Weights of a small transformer language model: 16 layers.
MLP neurons of a small language model. Each row is named by its layer, matrix (down: output weights) and neuron, and shows model dimensions 0-159. Each number is 128 + 32 x the weight over its row's rms, rounded and kept within 0 to 255. Numbers have three digits each. A neuron's up and down rows have the sign that makes its largest values positive.
After each neuron's rows, "fires before" lists the tokens most often just after its 100 highest values on Wikipedia text that the model never trained on.

L13.down169:132155146100132158167172114102104118198188155089129180077173130118106103108077161126127107149099099078085108205127195154087191143169124165131099097180107109221137138141137135115070139087095153135149101147114086180124160032116115097140124141147103092153142142145170142123144180097130078142102088096197128159194140153165102076049151100142114144133169109131164134090112088120134162125137125161137153147153109124137132164143104161167123132149158164149097147127147140132091086136109169
fires before: "s", "ed", " to", "ing", ","

L11.down112:157163151093122187143159066195094122141133107119107151091163124160128167185189078077129155137092134168160109072165164139189136135109149173159126095152138152096111177123150083112081142121165166170160098101117086175153086113099180161124186150113174121149141189154160131136123097133152092175144146116233124086131096094121121119087106151144123126200125130176090130102144150162103090126146108135120123143175166108114147140140132114109118133112128149130088078096182184106153136084056165
fires before: "ment", "ed", "el", "ments", "es", "ing"

L5.down30:079173126098126080165194119134141092124149166097139145130146122063168172100117088107131085189173084112181180141087127131105139099112181101092110097134117115157111114123166054159120163095051085112113097114132160139169094136135168093157098106113135166099132137163074144152108150099149179114170176199167189191146214091143123144096142119164140134138125119115089137120093133162127143141162082146125047151093073118163168172118155118095117080130131137146095122085126117157136147089111133
fires before: " ", " the", "t", " May", " September"

L3.down64:165110151215131122123177132104135131127168106169135088108151161080136186102082132057096097084133098150068172121108144154122116125151115178111085174118157144097153145103076140150166134097112152139135131132192110083134102110126116144156132185100108181176131141125075090143051084182111133161121112137110118131179108083065087092137096168097128140116138111192132124152144119166071179152126149112136134175142086172083069147099129172104096112130120157143088100074160121109158048166145147
fires before: "p", "ed", "pe", "il", "ped"

L5.down298:130112218200091103132149111116142113103125123122106098150194140046144137075117067111172077171113144131151143140063150153135178147159137138147101164098176116130174200159139153113091109206150137099170168090133083119151144137118122163097077128127170124181160181111115237136053161111127134143170114125117147074147098082120083124150118065069113174162092122123108127130155147140115118129135118165180128099134109104152159123153122118121127161171140169126148124146135150098133111116176138
fires before: " be", " have", " also", " not"

L2.down196:068162100116114195151140163087153094188063128144160149129108122086136133164087122135138136189095131091113118173105143127173096193124125105115143124135147094099085113120140163161175120161143126020153127063099118119111111112106145188146074096148119163132093142147122107095063124107143081154080092139129113124103173141064130103120131125098133089076145145155165159135052110109130145113089113143123149115190120121102117164222133138124144123183135209118166062111132146093128104144108098
fires before: "a", "ot", "u", "in", "ze"

L2.down218:123160103134112124151142193072132080149168113194115155162128196099092106122120172110094145201084156130048152105140116117110232068141154127178135146120155153159118071114150150104114106093103103153093135168121129128108116081134094130138187147152152159087086091162118098132086151160146111158120121145135067143162108059202116141143138161101109131139096126138116147144113117154090137140118163185087166079136139110157118089102095169127105134145195152097118191109071081113142159096131169
fires before: " of", ",", " Pr", ".", " in"

L3.down11:074154084192171147161119155140200154172123187150162127088120116111106160147105179169106121139205095124133159136141159114149120122101149181100181052051124163122100094086097115111126078143175093117090098134117106115181088144164121127138074129128093074084141114116122131143161103131073122128170140062117159145086154138128123147101086177092142115150101144168124123172100118135154181140172073120127116159181134156091143135085102143154049141125104111102173180137137145065178150117125103
fires before: "h", ".", "ie", "ver", "ov", "ow"

L3.down71:136121122150110135183100092152098140150161123083097129130094138104124137079143085161158167123126122146147142172151113121116115137103078055118141159175165102162117083100094108100128095185105124116138146163133125145171112130171159130118089150067074106115116110082158142115110146058109116130114155120162176096093127108095139092139134144120157159138134152197075136236121095138163140159107110220152126109089157092083104195120134066102112109097141064129054171097135106159208162114121168
fires before: " ", " of", ","

L8.down213:132139165193123154113155161116174104157130096130167188113111107095059134058109133111126092151091163118134135180143085139151137128187246133109136134128165170124074126148123122117131129145169151142148127123148135121112121119127139119120117072091125115117083136136165070141116092163080110092101099155189127113136162144112116128077180107148153142173155109053106080045133136164125126119119142069133128162160149098098103137092089185065177115137148123162170077179170113132172131094086190
fires before: " ", "us", "2", "ies", "ad"

L5.down19:140097197151136123181188079185144123145122138167180174155113125166103145128109090133122131127126150159119116098093127113092085179180091089090137186133112167150073081122129148120109166071114126080154177124128125110143122035116127146128123143141091067139113195092113097170126130167172126156082067120157110141104166097153155102134071135178108107068152113160151124153127087128103122077113180147154131095122109110100169106119125120097145136095171147123065139181091151135118218153176090
fires before: "|", "The", "-", "A", "S", "In"

L5.down27:124104090152155150144114105158162112202119108207181167117122130109107104151153098109131142165086180131098130145118127136162103097153085164135166135065127157095150128091090116119131118144083124121086140174140196151139136141136178097108155135073142089113138162077095109199135129116088121129171118096075124187147118151107062152165121034117167118133124100150159104097120134137127177164071143142125143070205155089081144135117067133133141198094081129109090199166142140147095147146151105
fires before: "-"

L9.down286:097085139148104090207103156204099145105057186182136151186115167105094185080117162100191144107073171106076084140111145103096139092140094108114154133138120102106133233089154142115118171115110114115161082105124110122194116081157132115149128174118151161175136173165149128162114151120142138134102154107156133167091120109186138122187103154182189085165151175147121168100154137128124105133128091108154123183166120135089138163184085117124118130146137171112149129106142107111133112128164166
fires before: "ed", "ing", "ic", "er", "et", "ry"

L2.down87:147108153147096129121125164161152090133126155138092179126195103117111089192172110136164057108118147162081138154115091155119070164059158152172094114107153157115078123119146106150116159148103148132106165117140161185130093097115074124097119129174097112121159129133184114113168175122112169106130126146203122120131104070162123069103127108209148132094154165044122101126122119133089145185099085149127142129117146113106041113134139140162149165180106111143121156201143125117077119149059179
fires before: "at", "ate", "ished", "an", "aced", "anc"

L2.down67:084128170143116150160112143109093109103146124133134098127160080102121099161068077118181097119161170121135129118145195138095149074122170100024079076112112124159084068150191118147067181165050121137097123065107133130116105107130144132113100127122147132133093155126127150101128119138163156152156199143107108154114177096107122093128082132187152102157101067093116164075122144181129077107126144090180105144079090176133127150097127123146133079148148149163118191147088108172100147160146163
fires before: " ", " the", " May", " December", " August", " September"

L3.down78:089144157151140151155133128086120103137127153165129155116111146118124161126154097102138133198108147085099176143200109085100151116105084150138213166143119096144111146170143121075110125087141136151093084130115114184124104091116130099191123115128120120093131115058137130168113177159101026108189057109142147114129175120190105094066080159116156100086090114121083174131177157114092093162176109155163120110087095133160118067061121122145083126115127174107153128185108122101095164113131143
fires before: ".", "ides", "est", "ice", "ided", "and"

L7.down283:100133099163153131180135077102117198161175069148147136140092100154159094140110149140127145175097192119144150083120134158106200098088171124130111085169082149093190161193187138043125091095125119171093127171102157152163176140115145162128145091083131110140163111141104127205108148118124181132148143143119123114096104110115102103100111085175130197137125132088104136110081087142151108104055136128113209128138142121110116164136082112142121150140120082128153135165157121147217125143151159
fires before: "or", "ful", "ion", "ed", "ive", "ional"

L12.down297:139093101078091146127078111141128104133193111101179158156215184133093164126090123120070182108146118123120173109121100119098124103147151143130122186108187109133067121135201167163150131163137128071126120068166132165122100147160124140150162132159131089089107154114181100150129120141147062066116090122162093113128109111157185184133112123129111143096108139097142094108117141137100067117129112153139095123160173064136132169130128167055112079134124102156127094064096092110178198167166109
fires before: "-", "|", " ", " |"

L3.down111:121085140112091108194083127101136122097250081149154110089124146061161124154124093083138097165113147143112173137161081099081165171105138069128065134129076113100136069141140127106111173173089133156052112137119132192086175129119131158126118114164122076101117144129105162135132076156102168120106154128093138196133109107167089143123156160137143089070133118138182126139094095140154173116145123131145087103122121175148117133140164103143153153138100162080140155107115160131047065119105160
fires before: "ander", "and", "ward", "wards", "ig", "g"

L7.down125:120145111150082139092155158129154153119128149178144062095125157113089200110062071109146161054171154156104159185086089061125091104146189111135111160182129125120129077121081185119076114185112139113080148091143124148199121146145145129068125102115179124158135132153099108107151096179131094119144099110071152099151159181121151110119086188116150130101118176161095138136122102091108142203124106125128120181137130117116135170093130119134108102141201110138167170161075138121132099179099120
fires before: "erv", "ul", "p", "ists", "er", "ially"

L3.down1:106094157095168184165143140090107108133122121145119097202104076149157110176172146132151100192144100178127122091151143111089125154205117103111151189093121134121172187098081130060142153159138138155155099090141127124105165118150105164140134174100160160106120133182135147134071102139128127118097156107141040109154180094181137122142095141117150105094123147123143127148105141173171180164110112117083121139063147121135157137074144093118174129126187218103101150120145170170177056121158132
fires before: "er", "ing", "ten", "ed", "ian", "ern"

L12.down220:190092096116129136178124098059149142093137075133106104105180156120099110144125158090116146119191171112127160167089166136104100138151132159108152159151149111050162113126137153146135163163140156131080124118106163065141139105140127168132157127145121157176112098120123114066128132130152108111104153103156148142133128146191123100114107154160138076098081212181075145103126149157088092109160095152153075077099161113137121134169142134072052099132147094105131156060151174192145166174042154
fires before: "20", "19", "18"

L5.down116:106148076161118090124119122091084167126150135100126106141094130128127086200102161053082149153070129113148149054116142137108160121121108163143149126135163085113100117149132165144113141153135117213103108172158117126149103122161139168095067129074112128098109067137049126129109155142185111138072080117135155128169130062130086072114141134113105159152190087137075124147082148116121096112127122204155072151130175099047150183103114082115090105108170112170137143120137125136081081103127137
fires before: "ission", "on", "it", "ons", "un"

L5.down102:171154181123124071141200120138125187120115123093157159147097096104113144149096125113095126146155143172159093162165137134111104153110096184095114115129143125148027138193166109122159109167120128102057091082119061150111119068130097113121197103113115146230137135125100121143125147136136145114171096148163088144092150157061095115128152137125151171074162167146139142117108111088128124189112132107101085083113150166134130163177134141141090050121089169144100112096127102112181122162166081
fires before: " York", " Afric", " M", " Car", " D"

L2.down285:057124123154127137122131102177085137118106129174118121140099040062115111169133109167112118097155103131084149155142090071119086155179198169124131113150070105108112127128135175111102159109137131118179113187144116106130120114113127161102177099063195122097105142097120155162125125080112116151095098116088119142123126112161162074161076072091090167179082125115097138155077102100195061146154118124109135183148141155114100070102141138106105087106192153068115152102111118103153168155160171
fires before: " the", "ad", "ther", "ing", "st", "k"

L2.down97:105127153115087155163091090075136121117165103163168106094141138189100145141162108152202062049107126137114169076120188129058134155080193070120097136116110117116158075138182141152122079137139130125097121145123099162144124137091156169072139136189151111178177144141101174116108137159143197156131138136112111167138107095116153051141133174173120131109111125061056133138112120102155065165129145153128080099138142141128122145081083113147156099084085147094143147163133129151114168169101136
fires before: " ", " the", " May", " June", " December", " January"

L3.down237:128104089121139106143155121133158137060127129125114137157118097121143131091123147147155164121141108120149141130122115125119089114183175133184076195096062130074096140123122178068166078147118100124127104103132134202108097114167074100046099161172125108117107109126127103170152150127092113150183133118076129148251125083193072122116113108071088127166108116127065148157107128137118148179092142125192096155142092104144144155131065129055170100114147101117137164142102125146155104140115172
fires before: "20", "forman", "an", "c", "man", "19"

L3.down313:109121158127152115143114148178129102091129104149108206115177133070160074157147102152155105152113077120097132159118134147071089099135177150146088154183098091097118127172125099134105160093115127174109160158150188161150050143050079129092124143086133165061127112135169099125153149140145143100119078173095122089147144153174107115177140135161118104107092117083115133190102158096100137151130062152117098072110129161150153086145121120163103155212104101120098176189143114117080076155112098
fires before: "at", "an", "ate", "ans", "aces", "ants"

L3.down314:119109130096140132111102119144159122088150123109148039168076081153124146159075097150119134119153117104130157098087081101067113118161177096163073125189160082119181161117068133152130166171167106098077144072126146139086099142139096128091108129106097195116166092093129116157132101103183099113117123104097077136147201144135117124108105139078136080113154128170142141111149119177102127162152130136179122138073119106128153184099116181072073115119104149181131206168117084113082087100084131
fires before: "l", "erv", "ul", "ra", "ists", "ist"

L11.down223:071171083131150131162139096150117151124121096108146109093147102152099154134087133103083096151198197144146129129163172131120110094100161157108136162149157149145108095202109100069077119124146130114087104132101169102108113104169155109090171113146171188128083134159114137108095080165160132101159130109130148184197157139130114091122164125145116086106133193112135165137128097133134144090109152096130137064180111122053145120186112094046112064132143181082107161082128109106106158160149213
fires before: " ", " the", " this", " December"

L9.down312:186093073134120186068138159082160136017170113149095139173162095158113115104192097150118087132120133119122139087135114174077146108139144092152130094200107136175119112131110116135112091125097112094119181129143184177115144081086172104143057188126171120113088118112138097141153126122126120110125149140163092103110117107152136114145094153150134104098155103086128153135109113160156088154135243180097156139142052128128056128136146097126092132133090078140127150126154125111086102150104172
fires before: "ed", "ation", "ent", "ued", "ing", "u"

L12.down95:132121095122122139037101156199158175121154112139102111113177144176129122118185104157119100091134145168098152134129113189181117109154195163150141180165129150136134050171118173094099139127135118105083108110080152073144142085061096123105199149155133093104105121090165167097159112103135123091114126184158123113050153143140115118104132133129135157138158140151138177151109108104104124095078156101209104146155116131142130120205161179128119101107071153125081154106126143136090079108088180
fires before: "20", "19", "18", "ast", "ance"

L8.down100:179091127113165206080149123090120143119127158140113141145127115123085140137131161135131130138100141158161136118145124140096183130113144195105144114131140128215119155161135165060136098084151096157147117147161171138151116137041146140078132092090234142127127119125152124120083147163151207178044147097184149126072073145163169082114123137171135158150117161090147118097095114103178098095108176153141140083141146130089163145150124151127082138160176151093147148086168166177134116146150159
fires before: "ed", "or", "ation", "ing", "er", "ress"

L7.down157:145154152140110134150149122126107105097103183107122126143104205136123116133190057119161080128079112171122092132107102146085117142109106128110075174126097092200137060074129135168152110151157094087144108141133148155161097093177117064101127100105141129076183168140092121160112158168159152118097152098141086132070151074143110107123114153109047123121103147160114089138182146109103138099179182101132152109147144121136131125131076155122088191184159192081099201165075093145128113136147157
fires before: " He", " The", " It", " In", " She", " As"

L3.down319:122126104137114108147117145139148204181151124123145144096105064090142186156095126095121112162104133142150141131093113185026101145125140161122135147128163102223196127121134156087182123144102109182105158160134122162128190113158177130107168058081161106087071102097099131143092158094142055188126122123123101125134127176104152095177099053135106133114170116169119151203134143092145125112145095176121113124073102064113138132148126108120096118129167165160147115111104167116114108115148156
fires before: "ed", "on", "ful", "ission", "it", "and"

L2.down9:083126125136142168127154129090099145135129149115126091135070102100140122126127112115130137153117053147144196131124106140054143122134143152170162158123117106190121117191127164096102127136157072154053140107135168110151157145140158182109125146105142145105064092092072161157025110164184115180097088159141143156144156080108127141124134103156079147145134172085108153117098102111093128088164116125183097146145097214088138191132103095139091149155148193182098092129120204119118097126128134
fires before: "ission", "it", "on", "ons", "un", " as"

L3.down82:112126194126157082153097112079161118096128084094096183147109148051113149119196117112107147179144082113107089189089106108103100227150128077103102166092095145143097094084146135117100076106098120156090071094111112099069121135161108140169112169192184098132071113166169146153129161147155105117136141086163147130125131121210109124090106147134120121154141195111146138133141094149118143089157136107139157149140113086129151168100083131144111113129089165062124140120145130130149107217124103
fires before: "20", "19", "18"

L12.down159:082177093156112118148124106082125121119160180049075105162120146137185148154161089088086140118129126088127160146118072119173154182081115102117109113142150172113125114129121107126066129103167164164080124107100108120158116146136120122125192146136108180081128131081132102176121145116068111112200103156093101142101123082077178159129067211092102136186132106113104121155150108101140117182159152080175082128135115176159166090120120083160167035158115142103137158133151130146137137079123110
fires before: " a", "l", "us", " an", "ar"

L5.down109:134131144097092182077158071070129141140172141155086091138147129107166195112136092088137135102099124156104113117103087127103131119161162086101132176103139160129151123052098165076125153137146134153150103123113117158166197152118151208119191096145099138069086146101091027145100149117114165150097114138107132139131177104135149046135116120175144051106123126111109167129137115126062088085146110135168080131159111130113177104145125144089094130134089135168166173117167195098149108125124167
fires before: "ed", "lished", "ated", " the", "lish"

L2.down80:103152166111128159115151115128108103106036117142164111143095100121154131129148089150222084081142133112118117094177108095124165042072134095140163070134153099135171092088148120098109138107119101133084113076110105111115236117119159101119112139179095119111161156144174147100099095135144119143124116142172183155112156102153128079068147178166129092111156127103138159121093118099113144154152144146152115106090121097152199176085071144056121091116136150116169109099086087166089174109136130
fires before: " ", " his"

L7.down108:121103149167162125098094111118145170178146060142084220135098083121160097122083092099200119150134160103091128119115153093093154167082111136165187094096115135093150142158125139132116125171156082114155148131088116125086168142145192150138052127187164144104101117150154121147128145097144116144096186121153118130203131134159095088139091114154151124098130128167155166121067129132086185120080081128154128106149142124111107073108143114104100117197157113029177071109112166137125147145090116
fires before: "ice", "ic", "er", "and"

L5.down292:091151181182146149134085180151052169192143144156113197121119165135106155199105117172170151144129152118145102130167093134178215067101144112141152072131152088185111174145091122109157111098153113161118101093131112111109101094132191132169163121088119138113129094148161115088129113106147138112186122121119131125195148102120122148094133119120133100134135183151112134140110153114137174168119101166102154113190132176131070149163124204139118176112098195134183107111103097152062116099087111
fires before: "ound", "adu", "ess", "ant", "and", "ap"

L8.down173:147125142129090106090136127177207176130158102127123076154076048107173119066128140169169115116104157095097131182154044117063105050141117099166156160151107123151153123123198173106140159132146139137116111119128099111138133080165113115147123151118174131136124143131120174112126153121114081142184123161132088163152116127101131114097070149168147119132111107097089143117087111104153050130207060145158136128179159103103166161127106073077175095082110110118122167154089163141140084109140161
fires before: " ", "ided"

L12.down285:123112070134089166151129180110116140119102146064170118161098124119153192092124119175170114127075128143126147114189204110081135098122130135148147128096069118080150146155158132132117108136149157130136134153151124119094141113092188139131112127134057018172122150110198133080095169078111131161092094104132095147109065097098079143158159184144154135111149117129130145104086128105170046124151120139147124160135179184067103129120163147134055163147116145156102128144168129096171099087123164
fires before: "ing", "ed", "ation", "ious", "ion", "es"

L5.down61:119123097152121192159145135129148119127191144199069159175079144092130105072116088166150095164120119101120136142216106150123189092132143070113122111145134048125154159134143188070054149142097137227093141047129120124130144140134148132170106138151154132096129126097130135129137116127103174146101126177120082147147114118168098172157119124134127124124140146153127155102073141118103105123177129138166178144136178175100088123068088085068129082141074173138120147119141149167118186133122109
fires before: "and", "ig", "adu", "ant", "ound", "ad"

L5.down202:130144090104134159156138115109091205152110146125069152125132096138137121116137092123136141159090164168178092078103174136154198089114060130162165147138142096101114124123121140159113140158135068128121080130099142172182136144062121117096128074177049100170099066106131149145153073183113087103164157137113154097127142121066164080134116133118121153092168111147129109102164146120184104109146086128113090136184091113106154077136124078145156167170130119066160151168106157183063073103098132
fires before: "les", "on", "ission", "it"

L13.down76:121108215053104135130085123135123106206123110157185166123141106103139111127072158129117127131094109087068156129156150111140126196082142132102115170086132150115111187131128050151084132131098169168171112118173108168122133177180156104183167090107164142128074144116114098148111170120132110133152098108144102121088147070117107133153128170134082106115176154130130105141073097120120140110087136101117111167142112111098198119180076081160101155195123088112144169120091120129193164085123182
fires before: "=", ":", " |", "-"

L9.down226:096090084159194138173123110046196089096155138162068131212147121104165159101138163107151083163153110144134103144152131141101126079146146148100103106130090108119109124096104130140102116173093110116169095131166100163092164176066148107116204091101124168155118085135133070138099096091142149153088130124136156155166145057189110136127168177161094135085121084094077143104124097170166110122145170158128124084129125118117182102186194109134130154178146105081144167079128119127155111132143129
fires before: "ing", "ed", "er", "el", "s", "ers"

L2.down247:093152080124120138093135129100160097104116093186102159098042125174111111122141090060145139190148153132119159143145163076083155123053115101180169136087102146120129130110107145043140065159132097162126101131105113174089159190161111135132127136111155097117145091101127141127170205089106110122055153099153114124101194089182131127111108168123152107106146095127135085176097106085120164142108069125113153128115148115143176148068055103142078112169135158111152153105155133120118079126086147
fires before: "ice", "ic", "ical", "ician", "and"

L13.down259:124095105074093100147085066141133145118174122121114150094128105123052105134155088122141131159111178195121127140112126144141120145094147126175127103147235114156127162173075130205142081155093073106097128189132137167119118128156113125074082072154133126094117109101114125099128125115121185129154178104160107134083150110089130125211133155104108110083153090116178141127119099042148181157202127109072148153166107126059134130106126085171111142148126144079120167085133108123095128120122128
fires before: " The", " He", " It", "\n\n", " In"

L9.down300:117167173172089110119147106132204070164131076164071095070169088077157147102148189152116102137165162151129171128196127137187133177151175087108149128090104125099139136152156142121116153093163094120117178148112063078170133137133132149095122127156109111086122152137143164103130158135082119118136140126183108067157139125166110039124120118146144120151118129106111063118097076163092114139157128159136136182180138138056128156155095084176172114147115181073130109138113124149135121147165197
fires before: "ad", "ther", "ops", "s", "k"

L11.down17:135132145161087141096097168139167183155179161126177157157192134111175141153111144101171143119093107138119155147163124152099196122102140207059116152123155184154133104172106118152150084066114172142134120116122110118077107147119109146153092163146140140110108194141126152155131103113105130148114104131113170135144172093047162143148130125194115154097090132116146030172069105094097217126140071146115118188094168153135143137115097163120136103180148095153176149114074102109152125155118112
fires before: " ", " in", "ake", " by"

L3.down179:151046103179141161116092111124180064089141124037094151049151086151136153115102116126153176131077135167123072143127127121144152110145176095142104059135107120141116079106128085134168160089101144135129122127188123118148093152096120161150154103152069078067091167112132090113159067128111154111111106100123097164133175148135139087139148166109114137140060141129119118093111125147132134147194122129118136159142118156069089136164143132118115086041177194163100170114105177119094088133133148
fires before: "lished", "lish", "ge", "er", "f", "age"

L5.down302:135153082119091110147126141116130133152059142162152086117121123154101124066157115148099098141120140145142123180117110166148115201128123180051072148097127149157160104121136100073132085088153103130039115119142186101101087168142155123117156114149116171097124108130135074158142155096156081103166137085138118128083144133103081183161058115132115157068127152169176057087152130130210095111115132162083140111144101155168122090104110154134154140084177122058105169109109100104146170171158092
fires before: "-"

L3.down133:132118096128160115081139141163150119115140098115089171117092138135119078150132146140103175140134119185115187186075080148105167088115100104121151085190154138150172103135132096062131123162083103148079163173135148128101087213155112166093143164149166086124133098156081141182131174122157098157094156071166115124165140095149080114142100137165079131151127095132125104157098112121153100171104077111121137169132161112056120133115047094094145154148157136150118193114058106081159123105123199
fires before: "ubl", "resent", "ive", "ed"

L2.down229:122119113160121134145102113149146131141157166141159131124129108147146112134119092140187147153161088094198068139116104053118107094144160158140140146117128088139039074138149146097196104129095108085112164146141127122148149139099100165115145154145101150156079207122143088097132106123111181146157107156170181134153060047185168118176136148136097140129165089101124171088108096132126156101204082140125151128124127159083076184092136134086120096079131186078104153193147135128120129091165180
fires before: " to", "'s", "l", "av", "ra", " |"

L3.down74:167102096155147089097111172084114178117158125097109107130076116057166177126196092103109122164124171147087099159129098160153064080120146166168139150136067154171131133137101130105127129140114126128100135062083125114177121255117058126140140110102118052145085065111150166165104073142106129156081120151136136113168171146135119102061110116110170160140118150117149150108106152103114089147105141085169105127185143138084146142128126178138091064139102158154117156130111147131142133134152179
fires before: "19", "20", "lished", "ation", "lish", "ac"

L3.down279:156150115091095122188139166107118127177164118139191112165080116109118117175113096110148152086096097116109158095142125119098191169105087136204118188157126109083121127150154157059132081150140107162097098126098123161157193150127100093083169150050135078049121096095050107147118131136112083119124078089147109091120162128136079130109104136091137139108124138112093180108120184140142095105170085156143081125141125067135111087155063120132098137114144099123184099167152177079118110130091111
fires before: "on", " of", "or", "ission", "ently", "it"

L13.down218:136067091126163144149143106130097132111142151125142146157139108119133168065114063111106172153177056100109079158052121194090148147124116202156133122114072100179184121089119158114149125051155123123183152158162125139130124127108178075137174082102119064108151057168128139124137119159150182123131098113111106174133137106130100132120084126154112058127129160157146134135049131087146160097156147153120095117158166140113069121163134130171129098102104150132133136152191181163140123161171178
fires before: "us", "ation", "als", "able", "es", "ed"

L3.down156:117102051140116097147048128112117086106225129125129143116175142093099159100115147101134151141135107173190119158119149148139168107150145116162102148077101142125121116140135105103126157155163141122081071127107070087131107157137046094108151108098121187102097151192085111162094147148133147129102136111156167131058142126149079088103107112128129123109121095125146153109104117104126140185138057182157161136092157153106146127137083132116114180096186207143178146175175125107125133038087142
fires before: "ubl", "l", "resent", "ra", "ublic"

L5.down119:161211084171136175148115115116188106063153145140052164126127107142155107192155139145135152082122126129177137127089134115153179127167147117092105054158124153164109126099085129141133125099076104100096121111160085174103089177156133188140164148175161115066096085112145131081159129122133146215077080098139105096092119113109164101123105178152150118148166120138145140101192130080129124103159069106158185160118117137089092103141173116092130138162156114124184115088171131129111084137095116
fires before: " a", "ig", "ound", "adu", "ant", " an"

L13.down150:170152118106148164138110073162135093135129116117113135111103112133096175157154102148188114110146136136143147076082139124136035175126133118124123158117118126102151155097115146095129086107194108106080137104092146104136162123111164132062076115189066161165114119090151178126114128093096126077151187161179187129091164114165121169163085122110166096106115081120065138087160127070178086092125138160145149081157083131148167086085137116038131132134168084128105114116124140183093094095159168
fires before: "19", "18", "20", "17", "born"

L2.down212:150121142164135154124128080095128114114181116122169148173110129131129127131115145094146132148154097153123125168164105069139098124141083070127189073190132179091120111090120106116109115143127133187164140128129175117152064102149166140092100210173155178176159085176117098153128119163128144129061123185183128091105126078194067093137101131110129118066102124124096110147125155156156130180133155179079074211102124103111132134131137117108062096089115158109144149131157184146167078114167150
fires before: "er", "ed", "ial", "ing", "ten", "ially"

L2.down1:145175165165120113186144138091156104152133157155100156157137107086179130124141114134100084124160148130150100119133157097139218132075114163143116094136112135173061119149127160107167131120126143051105053140123169119097089155110104160159112120159172166059080109098123115103088186142094123152106097119133089154157076053135064086162101138163138145129113032132096135133109129123126121167146135139091101147106167094094116127126105154046096154112156121097125145116121046188187117107144124
fires before: " ", " in", "pl", "ation", " on", "ision"

L13.down292:146106163135152135083205069070129127099121146175094085109107117126183201132127168136127158135071082135099138111082154127120182074168139131120151107107142148200105180136127135118115133205109149137113191109136147175161135125122107118147158099151138171117091191101141152160135176143134153111143129119146146205193088062165098098178144110118192184140151127134145086117059124132155142076138102114125149143061120109163113101124128126193132161097173172115133127146147105161102180150155115
fires before: "ing", "er", "eral", "ation", "ten", " that"

L3.down121:139120179179111092142160115096120116127106107140090105150166112054139162115116151112156145142185102144112122068125202158183100071117075108137094113114137123185125101113126104114134096117115147145077214055136062132131114140157109167133122147082112180138151119140104176134094128108093142120127084125120026126122102087138127132055107146124102140146177143135053124165133176138181142138132137116137073098179180091166063071133097146169149121117086109148103187109101133099115133134166112
fires before: " be", "ct", " not", " have", "es"

L9.down254:140085133113145114098176156157136108132120166160212104138163124141135088067131119089153103139104181146114170112151143067122092074134158118123152118181092129121140101118111103144114172173142109154106095184167174134138069112114076123153156141168124200154100135062185145121102175123103171113157083114155123120142181147153143183187172141134164157122139134163099153190150087131142090102119203173124132146119111091167203135142156110145083155118179068148150141113089128065131176160090140
fires before: "-", " ", "G", "L", "|"

L7.down193:183137155127105160156155113139097138192103095120093136130147106161093161116120127143185105089106112124103112151147100170118103122186090089101052165161130110153090108115161129107171103160109120136144094190148203104127107126074075099094163090138196116116126155155138105088106157097133177076096136138169132130114124136115154082164169178113147182093128099123100103138178109132134056083148181139149136133121202120057192149174134093104104074106103138117160184093115125194149095133166109
fires before: " "